MLP neurons of a small language model. Each row is named by its layer, matrix (down: output weights) and neuron, and shows model dimensions 32-127. Each number is 128 + 32 x the weight over its row's rms, rounded and kept within 0 to 255. Numbers have three digits each.
A block is one neuron, or neurons of one layer that tend to fire together. After each block is what it responds to, as a language model described it from the Wikipedia text at the highest values.

L11.down251:074132102115165135149120112099114068124119181255130153112129133052112155121143163125096105124078117112107134105113152146140119143123156091127123111173165176124104138066101116125149118129115155044148126196141100112098097082182160154071137136147128163128130138156107133135126111139075138133
L11.down413:130168088097115100134169125112201172069112145128145187167160125103162163083194116129117140121141130065091141142088169166135086208102127108116161135158153157146125143087131086094158140070104042145125106199118115163168101152069119147151129110123120142074095141133086184167145111078129094164
L11.down417:136147179125142146103131109177182116147137099144137107194169175075108160175161117188123122127127135200137129116140161149202153098057118095134061110128120129116160135118163143132101136116125130086116115092118126117127171161086177129130224149097129102041127103136132161070093122157164119094
L11.down505:128092116148180107142128113078037130176137116091158139149094078093077173107082184159118142123169127160182160192188146205163123185173124146148089134120116104127163144163120122148162144088121158139206089191126136169135171168082195130143179151125121088108148140106113085065097143169123106127
L11.down860:141161109079130137156194112060092141119117153197160209121165125113169086133074108131130116128129137096105119164134150103095112118113084103133141115180089158130132086148162112178145110182091156110125143195133199089125124144126110100135172107202124139217146104101150125095152109120099195168
L11.down1021:101136121194147182088110168106116134152153168133097138162131127159155112134174168135138144140129073179121158125179181171178146108152207190172101128162122111148092105128084121101137122109152149138139079179139095123104146093123145134113104107116140160098079093081126155102151120093084071112
L11.down1170:144169048162133183171152093149153160215104117095065139036172079114111141163100149094118128125074118096126130136189125162192162171156136091136057114084105092190125125095113139142181186130083099133103178090124087115124115110099148143153149119138125106177110079162169183110141115161096134135
L11.down1439:138114113174171109140143126153180155184124191155145124134137142232099167132102133129171098161112142103147119058147113166072142215171116165180107128168081147123140061127174105096142138124114194089209069091109145123095116064128118118094155155150106114071143121183140073157123150113125166114
Participles and nouns in set encyclopedic phrases that usually lead into a date or place, mostly biographical and place articles: active (Years active), born, located, census-designated place.

L7.down1255:070120098144105124131147144184145120067093177088106130072145145124162143169074179099196150153044117124110097148151135139120152102079125116110123124172137108089159123116078116131156168155042146145159131139185174074131125107202191182142130135168128155154148115107128139072153190144127161158
Nouns and verbs from biographies and sports articles, often headings or before a preposition, e.g. Career statistics, Personal information, used, served.

L7.down1158:189137135117090087166124176142123162105141153065114194152126073144125145138083150161126160074143181105185162103123115117175075181132142131140175122122131131130124130153193132100144141211121117180130181158123098129087133148164123175152133139078164168090137140125096154081130114126147128141
Word-stem fragments of common verbs awaiting an inflection, especially describ(ing), found, result, produc(ing), affected, and colons before quoted speech.

L6.down4:148127134143180185108118091196129139137132179094102139103141150123122133124047112182142099131126169109118119092096166138129160131090121165131065145163167105139130177090076141129111132113096126145119168091092140110121126130160176149157121143130131122095093108131123116135121129128057125106
L6.down5:153113129079090154116112153121146130133200127099137115114112136112128137042091095136115093116166088093079091149092122154151087147187212178138136209121128165116122140153143130098115108119072117123076158144176154133124106142112095062158106158206100136169136138171121138178140096166138072057
L6.down45:108151134120114095136144205169167152151146132088133159159091158190070196152189172077136113189167138083134103165086130192172099118077147115147109113151109128183143127133117142125182179198092108104098123165074136202169115137167152125144152141132149077127107168120149150144129094103150156100
L6.down220:136135141104125041165146128155090160129162158133119143158102162162096058093130104071131172216134187127141163161100163132109129056109140096124178136120144187133076173157147192135155157111176110133107177122068106171159140125100108154146107140143132122072132123145090088129096172133155130156
L6.down298:203102047249127163193123180201126060146195113074128094122129103135081083118164136143119138139129057099100133133101136137119160131091134123132107154134205100093148084114110167174181089117146113167111160103117134102085125138191098154111131132174089152133159099107142137144123114198096076182
L6.down622:189135123150126099082195176181131065109061116154141099159124108099128144096101111137107055113153121122126093141193107110105125138142200143109070140070092175153129093198091125076139159160097131145120167101170100137110119168149150172084123093127219155134142115138157139118158167146126114072
L6.down817:153120148063093160115117135107135137131192126096143085102106092102137108050081099122119117110160092089087084142085135138164099137183164129130126191171114168131127114146145107112107105129067126151057097166139166122160097141139082075127123155182095140178129127138104122177150090201154096091
L6.down989:168139143124108219146148140140128118115090137110117145095130134113163167106081096132179161115125163163171122085192187163118157178195186155118082160132142117127145106136113143160160114150088174099197110123132148159122117154155065089134147092159137140129108072128129058127142127124117177121
Opening pieces of common words in Wikipedia prose, often continued by a suffix, such as fin(ish), help(ed), top(ic), cont(ribution), prom(ulgated).

L6.down439:131164087155097136162116135127135132169163119092038093084083154142112119158138144141130145073099159126113119135150153170138101112141141116127141161131141137147000095117124132089149104149131108145132205140155126107227120100255175145128190094148134137123134133097108103111088123141092092082
L6.down443:165135182149104148134142165114141110117132126102112126137165183113076133042119150108110120134146141046063096108123144175184113113082118118155144187100157164152161130091133113097124128133050153164069169125168142135140109128130133121125131115181098090092133118125112116121106097187110084118
L6.down601:110097060130099086140148151109158111126178202075162125131087140184132105169147109136110168156140140158149118104135115160155095141208078107132148104106162154164083101133156131153146119127117187071163139142067172110105159090086119112126144144157163103163157169114139072053149095071099137104
L6.down618:106131150104096155100094113129144122148190119118134065117125121114115114087097109073097076105157121069080092135084131126160065149175194116161148188171121184119114117139103149162099106110073144114096143152117170153135097111150095113114099154184115098164125119131114115182148123177132083050
L6.down776:098123098078151167151197133144095164136093128140156121140180075137131136077095087153124183126164157111108112107113101152061075175130182110131122162064131167148135144143149125140155165126122191134080137154091156093128140180092083079153128195136145080193132135127097088139192079125106100125
L6.down1246:110100065080136155145136138119146186159111134091054082089155138155128119147181120155156100117123176093153113173164108115135067125122111117129186093097097117135043130064067137117176144136159132120158132137134160158216107116232143110109098128173158142126140088124137118167116137124131153098
L6.down1248:166122113076081154114112143132134105132189124088126081100129111100125122060090082116125086130184082097087093153079115138142086151156169165133135186137108198123123123155153106115094126164102120143085135184147165145159094136134083089134131155189082127179145131141129129192167113178156086078
L6.down1402:070167116106160156129080064112175160116103143052070177141113161100154069128132111112182127154086148149129137097096110166078110157057143095113124153140146153122036071130129099152149105138158141089174207135134082108115136107206114125118123101101123127114140128133116116141166149090138101136
Short opening pieces of longer split words, such as en(hance), di(acritics), voc(als), ac(claim), and Romance de/di in names.

L7.down1126:082157154174113096104146164103128111114118168082148189164161122115088158136176122126101088172174110138169135132105150150136126092132151122160136181117090140081146081179211151092172133150117146119119127107111078164118142114086132151115151133158137097160149107102108118128159184097116090100
Final digit of multi-digit numbers such as years, coordinates, ISBNs and vote counts (199-7, 94.34027-8), plus final bytes of Cyrillic letters.

L6.down113:206139114051118132184124121033171131146159123137137132131155120110104131120133124139103168128164154048153134123094158127079171172082079166125047094096158134117066091144152079095154167098148107197208075085152118137108178111132172105107132124160131136131119122123116136168150129105112132135
L6.down221:186124135079122064181117106093152163134141101127128106142164110060113107099140137141154119198117181138163122124115137114094150185133163132146075111115163170138113095142204111153178164145139127130149129097154169083094158055088119101100122079093117120141157160163077122154139101166107154161
L6.down351:102133100128148077191139080088115134089147109116125136125141121121145118144151128120086110089189131137175140116173120131068078129115157171184160191122116128057142137166136075117172131146080109170157158140145140119184153130106151160098102101081150121174145159130160082087150129122126132091
L6.down1233:154137101119161078177168099146130109106165149105121180117127158181159102109131180171178163196138087182146159113110133170088159120091084123129145169086116108079106129108125126144155100158058043110120167094101090119151164143130146152129138124095086078107108098202223130068082142081105109102
L6.down1285:142069165148159098100134123108076112120198069124174147135170125150138136093190158074076205123118134096180108113122180127100100109136112163136117151130188101111130135152093131158119207136096111106092039182128144092137174101122145099170135220144119172140146113125086126111118116138165097106
L6.down1293:158138142124080157139100153145147083101125130135147104116069189162113128152106121082150130095148101101121089163070099099176105131121182152182091149155095174108153110197099069089114142148079154172140087197157120117115140138118149091127108144147097080152143129016128139155125169116113099148
L6.down1322:181129151086110119142120116096149140159118134162115137107122159078106159119161095192131131192129113125116088079161187126083156146084092120111065099106096143130120130129105091119126157094111164151192059094168165117103232151146135152133130139158106165145125134095081103126132127092089125147
L6.down1484:140101185107182180127100093085130094098159114173175126102154169150122093085185091106072194107127106134154143085157112143153121117127119173099152142144168087141139143101137162117176098176122079154124115131163090120107102151177110124109039165121081107134139096136135124114135117084109095133
Tokens that close a unit: final digits of years or coordinates (1950, 80.27000°W), table pipes, line breaks, and sentence-ending periods in narrative.

L11.down75:136150084103134146147103122125130127124104082136140165178133169159176186203120126157172117103073187145078146068124066125132087128107134150119120161118094135132199061095132064131145141121090187137126132146119094136150167146194155132052136099122155110111141144094051121113127114101097161126
L11.down271:161100101170087112107133162179116174138122127146147112173161168154102115101141127196081118111061154123130115176106078159090156094134145129142211099115064117105127080140206106147150137137075134128141132129131131089150117153120156143103025111098209154049163102131112099119126179066133189158
L11.down444:078187157158109068112155159192070084134116121138126141147158159162120095186113169124120169129116187154168142167105096150122130160151167098199122148116136184096088147165141171122118091135108115111099085179109097128139175109142149141134119145112173100112172180063134116091130148104108138085
L11.down626:089110121135177172173128144095104096114124120089091143116163145128106134132059055113156134141117153103062154133156136153103131131150143142147090102124108108144143059212095097150159084154104121092154129249124198136131111204078142094085100129143157109157114153145072108152135111151084142125
L11.down828:082118120097106113103143108151155073170112112123134157116149152146174108151167207090169126147147080097126092111077129119169122122098134165178146153180107075134145162202122202151101125085159156120122061081109142215153141100143119173070126162077152137120115152171135093125112081109114138156
L11.down871:064143119075080096124149104117125118148138103117162119135173164168177121125169159093159131154118132141150066156106081129156119119108123135166175138161102125136157142146114221156098107110201139106120071116107163196092117118126085147138149133071186112078128177148136101080098110148137157134
L11.down875:112110096090130123117174136135153082131112117153098086134163170183129130133166163092168165120182099138110123122062085086125107116152143155150188150105089083133114160164127195149129154133125123143092103128157112207108122120070154184112115150129178118166111169128146123143082096069100127163
L11.down1107:171107149137125095092195124193116159141117143168111172112168116154148130164144164160114146150064184177161144102179123160107049143143146109126110153101130071115171118144104155162090075184144074130141111164109118095186131151107193114109113139149126151138121111175117140167111136107167162126
The last digit of a multi-digit number, mostly years like 199|3 and 200|5, also ISBNs, IDs and coordinates, before punctuation or table bars.

L11.down40:067183118151096097074113145128181181140139170153104208123055121170162139103150156104131114111167134095098082073145134107186103105149107148102077130104108140116127180085167129029159129089162112127123092121116119082160092147123161154148129110105066070144086158129118140111126155130102097206
L11.down175:146146116208114121122188120164133102145093078179107177119106108173169138089141140131100184149105072159112127090116111138171122101122102145117087175149136193051134178094119143106126114119168134128144186138103135184160120163104151142142141135175135071104116195071152147129141130159097108162
L11.down639:092155039134126155112185147182126112069175152146149149121135129142155047156101169128123165146094133177098086155175125138102146114153155106200133123071097117151189126143125081131083152179155126168157099096151168145107127178062136088130137081131107054146120099109057126172133159140133138133
L11.down830:179098148122112107085105100157125121144114153124136169157088137136158153099128130100103107167146154101134131120103133110112124130145101097174116168137188096099192139099127148051108192195100087113109177148077167126133160099150143099133084108145158086145091076097171083123170159199130154141
L11.down862:120156166164120080139143105156078085150156097133112132144112112134157179081136081150088157122084098147179150134055063102164162104131118138158128125093181151097136120117140097101091073164149151098160113132121141186210128127110097143139108104113128097127158145112121201111117108185155110195
L11.down1311:158109152151140092162133158171142136104125085116140188112079168138125109119102196154117089180122148071146146168150114161127124141105116143128131104143154126118178146139119114108092101070155096178079157121133090161106133137121125134161166153138105150122118169121157117133103111113122152094
L11.down1371:092125171094153180130185160137097223146118135184114114184142141151187103108072158095115104150116133158169178118118194137105066096168136114137121121153095088113120098111134150194143099174125140149131161136134118129085157165112073137202119250115092125169145109154132091128165126146139134159
L11.down1372:115145169076130106157152142171118146102158137167165145119101129149151146124113168145095169115091151134132132163118141142145154086128137184170143117124156181125118172098140120147104222147120149076113087084085094092189091154102160110132163127118073066128184136164101126145070091123107171176
First pieces of longer words split into subwords, often verbs or prefixes mid-sentence, such as em(bark), en(abling), min(us), man(aged).